{
  "vocab_size": 1342,
  "max_grad_norm": 0.5,
  "decay_shape": "linear",
  "batch_tokens": 16384
}
MLP neurons of a small language model. Each row is named by its layer, matrix (up: input weights) and neuron, and shows model dimensions 16-143. Each number is 500 + 50 x the weight over its row's rms, rounded and kept within 0 to 999. Numbers have three digits each.
After each neuron's rows, "fires after" lists the tokens most often just before its 100 highest values on Wikipedia text that the model never trained on.

L8.up165:435555494516460449474509469499527436481449648548512478488508517552534442500529508460457521527405414543464469475451484598511575467468460537456482440521594525483450568468498469516550591497510443468492523555497494549557506465499560547447539545531553539479523424429411468556547424488527572523447523519474527585445513526445506458527486424487486514570437467469507524565548541584478493394578
fires after: "H", "of ", "for ", "ar", "uring ", "h"

L2.up114:540480531560563523520580481400484438546521574519403517466549529494590525527417481570539519510545551433453516475527327513506497445551566494526498489434528525486530474502504512486430485475597446524587490518440459411540460536601545365475599474511423603505412490527578521441472476430456454536436499417484525503417455546480536537451533477543572539601466514454550475484560462534557478540477
fires after: "the ", "re", "w", "-", ", ", "("

L7.up193:511630492456470566494472471592453471487427559486517554514434441486547502556486466496530526496539507503511481536523563452556524375537602514478532423489462525478525502471352373529609493454498544551449553625496502535478498419551482493392540561471532547577558556527517531563495448472546470582540497534459428558501546552473490457484449486535480488499488543453487531649499548445493491458484
fires after: "after ", "of ", "during ", "to ", "uring ", "ing "

L9.up156:457470480579503497523444521482478501567587463479571528544585499562514472392480534392504445501485515518515359477537448505476441483513497564468505536546539476478483477434446507502548492515496495395548506539503499464469506529552464515495436606528494423459491502548502566497539480494502517402520467470499437586490503485515478557502553524457559510481565576560590379607503550568464339473436
fires after: "D", "L", "d", "K", "ill", "King"

L6.up646:516441526558469539525459507562589446519566514460570525511474520476554516429553535586543537482558504514510546554504486532522479464519448509431509465555524471410513483567504535387552530432456475590530556447511584436531501401455511490504358578524559484498442467447589491454565459580532436541518456446539489518542431586582428524497531515442486477423545523426551558446344476473502514485566
fires after: "on ", "ort", "/ ", "at ", "On "

L6.up227:538573543387564467512522529485416501616491484605455495474539561457498474547560566437506445496501409540498417476538535555453584535445488418569496436499544509441482598440453421530484428468548439449384573503507578576461493493502555492624392496533499461520534505516485491468469378503538457529508520548467499556450502459513481518545585479451477513500472571520563448515548448386417430438460
fires after: "s", "S", "E", "i", "el", "ome"

L5.up561:446471499543406439430485491433499530478591539484495475546516498528529464502490623460448570465380467487529453468507478523509449497471453428488468563499596450603520580457475555468499533553556595531444562509507536518518536511507543533447604439450517435539488579523484579500528558521480479455494480564470475485481479498566553501422497516544627617487529527492518489408519407584542521489586
fires after: "R", "el", "rel", "pl", "Inter", "oll"

L8.up317:573520548495515509472553448427464522504577541527473547457439572423522470542510569476503546431524492497477528568507481499493562560428513496504558496503479482525439513426491556502618476443522551392511543573536379447481454542520481484448444540471494476534467390517462482451511444594593442524547581483564453571549510528362518498496525491465478489413488494566540454565630529441437500437523
fires after: "re", "me", "E", "de", "e", "ro"

L7.up620:562475484430509569486456491460379590494554483513504492467484489521461498440487497506448564579468485540454495490612530498542503461547521508449518587391466499545539423473514501460471536481596491585526524518427492452560459571561424504464496515444458544473562593496516524400500521504447361456489465431571621568487552567523427499528469448494512529517495595421513560530556564470504609414501
fires after: "re", "ab", "E", "in", "co"

L6.up127:504553495494460495401529549459435524538469455440375484471454482467521454540531509357485476503468457600493486482534428453437515487511516517505535529573501416515483609525437530493525508532553474461550512449448455668486520661545466513466480567426504524444436433532426478596590482507475507572587506482496520531528480477521507489607619447506446597541548469552536509515519475530513577496468
fires after: "c", "rec", "m", "ac"

L5.up4:491551483587538442565602571521480549507443557459496512529507549459582561515599499581414524496488463518469479514463510485524497529517612495408498458459511569506474481475451462422509520457491495504504448564524473529496393401526508594521468484403413509452476505528552487475477505617421510560566469447542464491583534572477545509513621507526531387467460593452448570533469440500536515512533
fires after: "on ", "On ", ":", "2", ".", "4"

L6.up539:482484536461498555512503645532570479525509476551486476396445559489495554523512573493521535570391497487478459474510514575565573513481456477506510509477531522344513491484468556448542479381497558525504591448479546506564523571556544442467440454438498552423507486537510527399453450516609479549428495466532524569461532463446466487607522502491464447461535584494443503487502511434513565470561
fires after: "re", "ex", "E", "M", "v", "e"

L6.up662:534545443474558524453537428463522514532494447503481483479445613474513450490445504413515532471541534491402443517494452462565624515474574620528578427497430485524427495466595502490448589476566496434500583519533512473469483534496516440476540415568487480535486492514370539467472491553508583478520489527522533401546546490548497465507430488530528439485476498576464591474532525535475512503442
fires after: "ali", "i", "a", "ro", "re", "who "

L6.up417:547605520535473526509437405535480444569556533494530533477483466539517462505493559479548458505395458548540512432448469535540500553477584513525450419491487530530596478467543607506454548469481436443499418505508525487547502492558489510400369515456537524456590511527487503411447412609469473485495506460412512448497568484477443552481546552470423505460447482431534440560570539433561480466592
fires after: "B", "f", "F", "W"

L8.up237:471495536556529497526455495517427545536581442463459591563442393434475436530500444447425471440525581561501502545461486484513511485496532502529562450499609476467519586536543470488474523524570497471488401452497464385472422471571519548482444541541581477487487507515575514540541458376610566526529503498497433474523548556455525559433449526444502434526465475535527401583448500467564504501463
fires after: "g", "G", "s", ". ", "f"

L7.up460:533554532523469459489496499615423433435489512515470442479417462482525440555526557424459441441562529489450477416563538438431488528475512526470477492450523450430593432527479575505394476476509605470507530442463580582585515598543489456457474526600542536566505515478509627356539516459547526515500490447450492373493493505516536508501511527518452485503455517517516521534582474447528455481611
fires after: "c", "C", "h", "min", "St"

L6.up289:517559425517453518474529439528534497492499481525527492414468464458548495524504522551558539705494553502542539480567519516552511460383508501462561545389551588477501492510429493513420471551543558489486548626398437522415504453492504511488457518415470504490479506480521550414534516509500509491469443423508494466435474509479531497624579521503567536495488588516511582548422444542548531625562
fires after: "on ", "On ", "2", "b", "– ", "| "

L9.up178:464523359501477470542562460476541515378545531497487507481472552629525481493416550498460537513496464555519506512544527474499538531488450429473513468478454574544493610414407499484489573458528462534408466461503437540487428508516611480498466520491475536603476603480490610546545494472497434536584463536510477455421452472465506406443396434434567576503534521442522431563529643520531493504491
fires after: "B", "b", "dr", "sy", "L", "s"

L2.up233:465469560460498517570510473411557477563538478490476564520497471547528479586546483530514421489554507441498490503528462517529494436404526544385487549456568532452531509510475549548480473464457405494528444548436517511521430405505577571484471496586475552513432429465514632480452545506372384500621533466436531432541474445540557487536507552595473535487494502502483499390487408547484421576550
fires after: "the ", "The "

L5.up138:594582517502443477486441492472495522452551375440414471442464487518519412616533444555524441492536531524463463537447408485363501557673549496495585536567433462529483543534490512414424467564552539503479410492426512536566512581444494573513411474489559522571540592473465551573496436476518451602497521496453418455514527472511431513416506496461504572555468474475490553459481408479507531487541
fires after: "C", "P", "c", "ail", "- ", "sp"

L6.up661:579502528560439460471453493571519450501539473518516529568509570457519527566467536538563502511539498580528426424517490461593419515473497432538560441477537527496441514460530533394384464485422565524389510471492408476482431450463539598568534512552528534481525403481493459553500472539515495518623454508554502471393549496501503527470471542501531549472589548476457487566459589409504513575429
fires after: "pr", "dr", "Br", "h", "H", "On "

L2.up578:456438566519503526423531605411454496485575497461504410507661475456480525475411392515445442544520535490484496448565514438529484453494452538546440608498488464466534430566547487527482540511465529425508484547541517436578517513495524523535568612450552424513501517481504533513449473562466576423472462563503546454508476435471517609544498473456473480456514473564548451482544476490511501486367
fires after: "University ", "D", "T", "chool ", "Ch"

L5.up754:552511538530405474503557461523490588529482479524473517550389393444545555620457476446413527433518552528514484491482614484470510582499545549524511484569439478518510461465482481405526530497462534500434531477506480584462502468491504514463469468555541412490592494493502550466551500479412506555504557549597574510464551548446460513441458488441561609433486595493430473483413574505510522454505
fires after: "E", "an", "An", "le", "al", "For"

L2.up201:401523498494431547581503574567497427503489472467484424466507496490419448506438520463448495511516550520515531453515496407524506434504475548452522538552535566455434486674427485489424503535519554427578440462416645457463460515624487490507571425538558524584564538556531463501494495518520519491527518413415500549464353441466525536547450508477498554600471494564582437531576470525452471502419
fires after: "M", "F", "Z", "chool ", "Ch", "Ph"

L7.up314:558413467393496514477487536561480426427559505518490446561534516360485587516544489560470538489457431416583484495486536498499465455519549469438666427483575537508461479477472508516505477438529550449547476450438563576531519482517537508528408455451571449525534474597555490486459467556500594488557535524463508442544482469468639537389610490510424560454521495424489500479441524465504547470485
fires after: "F", "En", "H", "sp", "L", "em"

L2.up688:497427522515493554548538547471460466469458511543462422412543531595486557438513447439581425523496578513554497593481479465507531494568506478447504513471436444544575441511506488497430405550528561461496582552489578555414495637516530484470530445470516493458457582414515520418472378547477478501554513539470480453556568479569422541446463536443551543454472443522539516455449517467491492530400
fires after: "C", "Gr", "ou", "c", "r"

L6.up689:502492412441449487526557504576484571499537463539409457564467444495453523515492501633465601551516521525496579526563535534571451444543532459470556423504560519493526432510501578514518486554431520509442600413517479495476482493557526458468511489525437558512462455500472498512524461474624566449499507548550518431514516522476442527519427473483546467530441606416411483528553561450478375621443
fires after: "h", "a", "le", "A", "dr", "re"

L6.up593:418512484442434543483404490487482408594563463544636473525478518602482488569493543526482488472542476510519438499503498505595430492448517481424457525502534550532446577463401498457439591510479574521505455545507444487601547476503490501592548521424510527469507536555534545442476434561583476541592476444546526535511444510439395427436437426507477446560528502531509523503583451573487482548438
fires after: "B", "D", "P", "Se", ", "

L8.up623:446555524426460493568499453510473494400509503371505548546496468513440487522472513520512434542507450513567552434341507516519504500410478554540325533585531540502484470446580458504534545543462514560468455512426452514491481530522499455530493430393469569531477634543478576498502503510482539564583504503435441495506545439495529372434432530502539550580527494528486620449437442454516523487509
fires after: " ", "1", "m", "2", "-"

L7.up457:453540535489537480511520550462524493509446433399455482631518452481461519446517555458511519418464505472477490456538517433535498513537482568425634543534428519549429450482400454472485435582444533432463431502490540571488426498609433507518530548465445525461506440422447596573521470584518489490559445515495469526480489468500475455600567539447524476507515477446487546470403579549548532616509
fires after: "pro", "ex", "==", "Pro", "M", "Ex"

L9.up385:415527420443468516500485471511585458559483490454521423493471568555457516483491493550537547481503558558511460392406500450483549405542509514481483445517502540522481526429536486457513510494593451496560459554407478493528441524544509546522546441432465484510536529509501604572497459382564427554622526467592429557435462515503545555323494486447424487520511474522498570509555461479555459524430
fires after: "p", "b", "sp", "f", "B"

L7.up14:578612430511493420496514483586510503537396501500504537416463478493580489480549563525620592523423446509456525531499375507461552489452491474531582459398540538443479454460373491525504425468465506443513577583410441489440493470552544522564521528537467533493551546558563582502499544464484545477615378510447496476482528486409454501534545421468599508490457509489473511525519479497553511526527
fires after: "on ", "2", "On ", "– ", "ince ", "born "

L2.up36:532503542465481379537475561436520500568532538445532508463481462475477519453446555510473510543512439473534517512340497479533478484592478578551564512569366506496375533602517509513479511504471499519533470383512544493422491511573474537461510455569518459550522565558471468478464456401371510473529555600588521513514489424452538464504469556497561580465396538511505498494467437560599528414529
fires after: "an", "F", "om", "Th", ")", "E"

L7.up684:508406431431541476536504450535497538594481485556508467469418423470515491502402582507469569524475574531479544484494446454482456435576516523532406504513478497506489573425446438419492550454482481539546562452504505482518568495581463486548507603546434424491472581430488500439507470453421431560465577450538505511455375525451396519471486476451558540532555513513470540496463539468503537499580
fires after: "pro", "Pro", "Coun", "comm", "P", "qu"

L7.up376:440480490525611457529453561440629505444508378526507474502494530477501509531503474533459510471438531539588468597559471420549579428442497452445544457460507506580451534479417446495446561544506484482467463386460537478541524502541495553530517534466465561472547496517445440608487527519456509448569485415540539479502556548525573527540500468441434394542487501490412508514531522525485498468588
fires after: "res", "qu", "c", "re", "s"

L9.up327:506496482479566473469496567420512534487558421472476560502406473472517551446495482406463538420508474505494522495537430438548456525517489549422453586569479471513486481492501444512555541398528573502601467440551531504398467551590458457511512481471473459413554558439469479522474524526511582610479474457547396501573562469573574543536472557482577453560360518591516496466494495570457522432480
fires after: ": ", "- ", "Con", "ph", "s", "con"

L5.up289:493562499463553442459568501492431536467455497503410463496443563515503470529508542547533408511542518539497447537493406552498482386538430489415409516532547508490549551630484381468467557492555466435495529540494534471445500467447515541417492574581536408550469612516547530416440476446475446548506544443556422560633494508520577472405489548552520613557431458486427519455503445459548537477542
fires after: "P", "en", "sp", "un", "el", "M"

L9.up80:552489502460450609571479427475499468461439424430581504475537497490622558510476460528505621500483486491543454522404423433579555445421580514480521482458404488530487434444427466496500584458443516520470520464515427524610478509479524546478613590536479482518563551439531556529468436500521490544489460596495499466476544484602469505507485471458521399548416458496508444536576476473426553530526
fires after: "E", "B", "t", "ro", "e"

L2.up426:543431494521484489494495555505505519502529534426497517527455453452434521510503600445546447480522537573628490406564562469594543463454549401422534469607578485476520534429498573473444547536552502517481411448415417551535435503520503538521431562455544503458502443521452516509495488415503563489530575453509587444490468529568512466498484520511560445521569482625481544484539464409482586424465
fires after: "f", "con", "des", "d", "s", "D"

L9.up107:458510473515573483548426472430576531535603534519528426563477455526449520467552597483528514517626544539503433546470565461486467450554562558450513479588542525510500465382459570438548536513500482516475507558504444420544526402484526519439483426487562432496455465563495456491537484493497573541449592546618433560497430505491499470515579502452564560553512437517482593510536465583440472555379
fires after: "d", "In", "a", "to ", "de", "re"

L8.up215:531510530517581551425468530452456464425532424493389435565525500419513468547493489464473465533540506472529487450418509485520604481525467566445572461516436459509473551459465533418435461512545553515483448426525469585418501529427485477493550482569474553476500468439453539504553455462632516560519488518491493463528517451558516543613574515497552495436442553484487536478398506498538459544527
fires after: "c", "h", "ac", "r", "wh", "pr"

L2.up267:506561454459594541506476536468509536514544506466546560490547474436457480541566510506511542579475373510503486465552471448513514482447496427512469462512541553462431414462562474445581419453529495450570550498441500573576590398461482496410441445566523462577598585566491593526462360500485542507462498453480437586540415479497474511544434489469502493587561498559486495490488571463472471471453
fires after: "H", "It ", "E", "\n"

L7.up554:543540465445480495551520474551451504486532549499580505569391459495501601515444542524503606533557487467497433611422511486468440477438543546507536511572465516478445509514473427465513460501474487514441590488543588583540614439540524457448453542380597461451521504487577549530491435542453507507436578470466404490520528508480549499470552539508548579522542575487418400502565488418503439480439
fires after: "oc", "A", "En", ") ", "on", "em"

L9.up519:487563488503503434520547443531534481558457562486539550454474460521481472576493539580442545493483576480490570458447551518418524546500496562452549571526431507483480485565370572527539509500457587591508463519414435420515452548528503554449564402524441495518549506489420591564532450461496524504537502420502535419529486471540466540455537509617422497542517560435571487500422414450502433498517
fires after: "f", ", ", "b", "F", "ed ", "("

L6.up526:519509513432463532518618507484555478462457535465450451584433406559452509441452550575468566568470516466494482535381525515548530507512585536420479456495475506540484397583553557537494547477461530503458381549381556411551514522458496439507530604529449452536539522515475490549472541439490441589545526573496567505484423545536552449459412521426414533568440502542428489585477402471480531487445
fires after: "\n", "2", "1", ". ", "3", "B"

L9.up96:557558451506483457432484526480509471408526527484578337461492489574525423466549465478562473464484466526519383501450424570416455489512558515475475475585517514562447552424455571482455540547450571581484546497518467571555468468394540595527505582476520440548523551474546465551568477538580564437505568492445438551548423491475438504438482462533494503544401508426578448457516427481530513503514
fires after: "in ", ", ", "the ", "B", "===", ": "

L2.up466:560512514560446492516520536445552488407489574520454410504508438484431478500536542569557473576452459489491515507511514484511586493594451560434384586537508495498510428459518498420530487502575468499496512486502433560421526482462615493518559467571473418502490544500509500550600561456468454442519404441507501484434497489469485506497551475415573523415522609461495458437603547550573470560506
fires after: "S", "R", "Gr", "mov", "present", "oll"

L7.up333:550547578458611531560544497482494474539467437480601447438409478428487496553515574447463584524538500534526389501521476424625461503518498425428512433537433377549526560389498568558541525527413532492499444525536487491472477546564496471507488483473516528561440577496480501495501434544465551461438488504578503555462467559469490512440420521445493443531455536527584513618470537538426454487504
fires after: "e", "k", "bu", "me", "re", "ine"

L9.up654:521493490473584441504493561430510540445497577549496494397550477493430585498516556566478446464536451532476464463478520427635543518485520609436460463525502562593512467534496512485531423398501458533500537475462510503466431508475495455548474539478550352523599482434496527532375594521523544507534408496577517501579559576494430451553546424579547443506514423549530436430509467556501492527541
fires after: "Con", "con", "M", "ex", "Ac", "R"

L5.up84:431434512526493460480405469565445486521532600440390438419414539488523541523428496488491540530460506522474517531497436589456458542523422476639538588457473528526436577497478562488437459538531495554496499494401471459529509641494474470501491500532475469468497407495478457565539487545545476487578543454450482530516464496505559573524458456507444556484494629524416542464487460498561519528512
fires after: "qu", "Qu", "pre", "gr", "i"

L8.up579:500482529369475502544523475537491543449531530512542515477461625517545532514490554485450384573525463567505552474427454394455584552451509511560420443530454438500471501490477502491448534490555458492541479486537541552497474543466498480551506470510414568525429456532502486423544429462580433501485570570510419489492534608449508515456455482450449463592430512499694544475532540539519450487462
fires after: "e", "B", "i", "el", "E", "Be"

L2.up425:433462489427502534472525529541585523471528545463510511497550478562498468497541530436497541486452491509446469499532566473608484488501519513453489436552540503465568500483506529535419512366538483509486512548460482577448478466408576483449403519506423464392477536460565551516524610498450561487597494481521401461578437388526624498518605572485446531506483434495491543545492342475491560447452
fires after: "the ", "- ", "a ", "| ", "The ", "\n\n"

L6.up173:544494480517482607469501513457486538554536529541510446539525530498429610419519474515522370501574457479500457505522501442462423538537507547485567561560505557471518460473577474446484493478529443395441506540483582502533354434490485528434386563509446463440355533483528499523547504530454608508494534499517496457514518576509492413582603584525557443529498543479479447515568428535446535562449
fires after: "D", "d", "di", "In", "R", "sur"

L2.up654:492501567586442531473499496509504430533497511486498531435556460536570556486444543541521487429465478535526487438584577505553507434512516475615579507587505537483449486494375561491412507541433564574526426408583584533531502431488422539501563497436533449471463442460450477497491464497524584490475517573561512454502443482474502381365634462556464545503521520487483460465488454487517510548523
fires after: "con", "st", "St", "m", "W", "des"

L8.up626:536492451460485530529505529484436516472468503530566469527415421598546513516429583451425582531558597508487454524524435396523468476576465507480505531556433494525467441468404460570565555558545490493495514487482556524474487471586521457494530473484480610511482538448443497458462576448572457502500521456488594539499483513539425580470460528526497605406494586540448541531479482514396376470596
fires after: "pro", "ad", "con", "Pro", "Coun", "\n\n"

L6.up155:548572487380448452468505568370522495471524522502436568479577424599566464539618558443582526497535487528514428508484469514447621548475530436454553479517574413557558514563437465485520573447549468545479473506451524492477467492516540486460461505482485365492554512517517521482472511445513449522609490527561527462550488554532509407474481450471497471514547546558576472397558473529538600548453
fires after: "R", "B", "re", "L", "ra", "en"

L5.up464:642457531565461518489451539521446607422581487458487529481466440515464407513486513517505519494461467478421440455385423562456526579556572488479505554462437503517520518607408514467461472490534477486385521439462439574515508608447493460466477521573506477546509562505525533555560490510526586497580581450436546440508531468507536502539481507566581492499424482457437468477546454433518539531572
fires after: "- ", "==", "R", "sp", "cent", "u"

L7.up186:490480460487521544545414475489483470540449396478494399576473431529514529578517587533510502571488433550591474586555519483441466448483501498478481461496476571486378540447494615494471492414503543456502485531462522511546463505495489577524546527541518493474460498537527532537529476436463479542500537571544499603504567436520542546539481526520444412625437481521496566488506458475459528404581
fires after: "res", "O", "a", "f", "s", "S"

L5.up213:468500459565500519400498519514481594514444410388435465568479520425496413577533538505540455508486458506479448473556512471468497399511508500492438493520527506555541476539527544399494417542619453509482530431501527553484503547496485555484558537525609567466413535520424452529459558498587600588480534484506477429528502477575476494539478535435480384592560613477490509533416474464439434482526
fires after: "s", "res", "as", "des", "S"

L5.up572:500476522546514489476492518500569457570476512500489527547474522481482447521464455494522523513531452619569481433559578451459521534533436597559526539519493453536497574386438400501534544510446565448367535472521499502528448468579470459529518423530503574511500442483445507545556509479472559539476629543540459434450535628440417432514483465538481444527481558435465495498511537536529605543546
fires after: "t", "le", "et", "d", "att", "h"

L8.up435:516520475535519535548486459526536418555473542576524406518448500424636497574417497525538505584501454512496481516590538575465543368556470554572570507477577443574494543486525456495528466521484402475403574581393445503444459484516561507485424488514458452390507476435458528436509511542516452446548402531471518501528514445456550444471523538505597570389523501457529487512393482527560492490471
fires after: "on ", "On ", "2", "e "

L5.up629:403379478515508420530498597434453499522518535474506540517478553485543565498404571522564439476498531628474555454363481552517418495488504543517513526568539546484403452486466506505515561501546410428509441462496456490426547482534518542503528586474517474511475467485534470544611486534521569472387420541615488472582463481508508429429502484477522438520479426513549530532452449555424514488512
fires after: "F", "re", "f", "Eng", "Se"

L6.up767:481548454578540525490472518481491542454586569503485469483566543437451455557559414499504417441581493454470399444441472494596593513512573509414457490443482582557520490447484532388518554494445537545488460516504511502475503558532550488436357447525552560445485498527517536584518445538554503427533517438457543525479540482468463539548562479522468487504392429452665447508520557515578462498435
fires after: "d", "D", "s", "y", "'", "Gr"

L7.up706:554475490436491405525502579414566491523483340481470524437475527476463469551485447535548599538507563519550452449472495522419578447516532477535450482474512486506608460474423458439564509523536558518508535435484464491487578593607569457493517469515523437570486473381517551527496468528551516443529423525558498553453425542491485454606496542449593488526440534496457468520531590499430552540505
fires after: "vi", "o", "the ", "ro", "ra", "R"

L2.up603:532488423388409521413451526512532561517501457536547510441463462419457502541506495464531527514451481424473466474463448435500484425473595441488441503458432544458473541464484589460506411422544455486525554592556526532544516492529442464588326467561476509453663498513611510559501526532484502464531513524436549500528430514502455557508472489452505550523416525503495473515485553422605486550465
fires after: "\n", "| "

L2.up537:525459527477553532590558492547495494481578414476468450467510582424561474548501491518475544399361523439464392530561523535467510448491461425577541468458563501522538536586509502554480462470524394525477526472397509482546468431585627455636538572519463477444410470531435423480452580549455536511552468488419524473422543531516558559539502495497483512451502508485457511460525413507533464544506
fires after: "s", "the ", "p", "ation ", "str", "al "

L6.up527:482458461521452462478473469429443459541529471524570418418396547554469552450480423467465504422477517544470482541491501391472521505504533446509558527544522482597562500444519547562507498554565601546458509390525491556545549505502525501497484448433480485476478545528627571374485510509550488470547529544476475368489527465490510498431532488525413472400374468548506521506534461553569552542467
fires after: "C", "B", "c", "gr", "sy"

L8.up70:520530524470501523495488517519506510532556532611490513431507451432521524526523493502433586576387511546560477476478406500415478443334518509491503484478483425524532555440378505549521418544502452433393486448533571519481484476573479502474596479483473436548491493562533492546518495477512492471539614551496463621438631459390546490524523502473431537546543507424525515528564444568512478491490
fires after: "A", "the ", "s", "a", "to ", "E"

L7.up163:531524465411523509558525438499533449468595531485510533521512565525488509501518521467545449541537484554494425517496453414565577503509493466589534525477579435549473517388561488478474511484503390482464407445550554496487376443468462500543470437534454489447509462482570558378483503539553450500487597539486439573479440472562493534444484548453484554499428433534586413592609440555505540489467
fires after: "S", "a", "s", "i", "e", "d"

L5.up506:487591483601545470527579537420524484507471485477442503579404656455598440473484490615487499514522460542558446460444519511462576575564514559534493516435503521535520523491548450556403539482533551495491527501451522529466496492530463530541550496519418459514544472499556548520540442552451468508399558488529487481589479486446495510393572433500468482500404472537498459558646451484445445447465
fires after: "m", "a", "i", "in", "riv", "em"

L6.up636:510607517473482584502523399523553575453449538568465557468569481457472469538578506490504524547557478512480424532475452570462490518456544487497530526375445492509536484457508534506497526479570525436460521467481584555484528535530474372543534482490454506444559595530630591493486427435434483465612521476507522518507491528461446450530513488513405520535387515414367454450519553482566462594538
fires after: "\n", "R", "(", "- ", "af", "W"

L6.up442:534543554449535442448523489352514507639429397523449437506557415464514434524475603491434536446605428565552481513475477507546606486505553502453465544522518423539445472495453582407506516573515546543422564500474403560541518488493495453510530458560500463527513464511499507555480501437388527468541501448466463496461427623532591543493451493556546446483550560553539536524448559545498496468523
fires after: "th", "con", "the ", "ra", "om", "op"

L9.up689:555496516384521459483480530519570555574551421568479486501485496547618486538467482594545505476467449542566459514473502562412433509461450532494482503560547535595465573531490463435558465497493445441441512467415517530505522519559535614360480493500536426596574514574443447492467522464575596517449556479507436472468521441553502462485577545582404442524588555487496433507496501480490464543521
fires after: "re", "was ", "un", "dis", "A", "to "

L5.up763:449431497515598447513594500502534500417545473484575576495456528549553542568491527555418471488548463553511424483428534505455505459509468500490481425457467431504490496542523495509507534527414572453563504510534556488488538598561424493539553478467448537440455460537544493520481417543571458496460488464641512510535474504436495448522512552522569409460560449529501575514516464470507493487514
fires after: "fi", "e", "re", "le", "i", "o"

L2.up617:542487542478415516490508467460601640487451459472430515454565507477520459531471505459457486464454558591410431462538477433513478514535480512569478556404479397505473536407474490532475547477456501466414607500431433370538594535570595452479548421590540453484468474483456461546471544505563547519560529522513512507545515521437419530488445472416563527490557546401481580472517533559512441504549
fires after: "R", "Dav", "Re", "si", "ra"

L5.up408:558508435506476463586472506419480589549515558620492485448548582582506499485379480535408584435419507595525566503524441477501519559496512405530456540418496482464531513492408511529436467448549473457484492561502510540561536577641546423488521538547511461541409511542473588553509476475554521466551478535470536522490412424532597517537512489518464526493434578523405412405486479458436516467542
fires after: "gr", "Ch", "qu", "c", "mov", "dec"

L7.up692:453496475516501455559492479496507551564467500481457466523509533476596428517542538509452558497586497448494427429486566464558604452581490415500567430555497464531504487481603531541426569494494502478498478464457549594513493528451528473486515527475487559434563483494474464463469466520449390478536536519528497412546553444485535448539404517423514403492547547486436468504516461574466500442429
fires after: "i", "a", "E", "Ar", "M", "wi"

L7.up492:502557525470465461525522575567524517527566531514591518544567520480463560467511447473556448523556530544554493456445497556493469570525504572522548399517516537478444429430548573517502554479489430465455443522490497420446567557528579629451442489491576529522522553529485456599526479579538461526432456413545467451407499420415504456460519565532476452469515505510436443477617512431406415514611
fires after: "f", "v", "F", "rig", "ic"

L8.up386:502548526489597547504433445478500475526365547526510468493417508432541539493415546472573572551480423579491476479419451434486552509582558537499503454478458424466526417456422505516465523491639519522516456482486486468394472519399457541454505466547537451458563424446517561466424537439530512533419610539492471498497369480559525504483447528597507446478484545525538491600530484394558507477573
fires after: "re", "st", "g", "k", "e", "t"

L7.up498:474531538526387508598455422581483505485593489525489470557523532505569469551433457516524497478558419475556470531536463460614514513571505461508508433518481427493446494448440467542521540461396537586385605499527490463499499589494385471528432441572502499571490446466476517412612450469510545499620483515494535483552475517441522526506505489498505559517519489463569490505484529553487385495553
fires after: "|", "b", "s ", "| "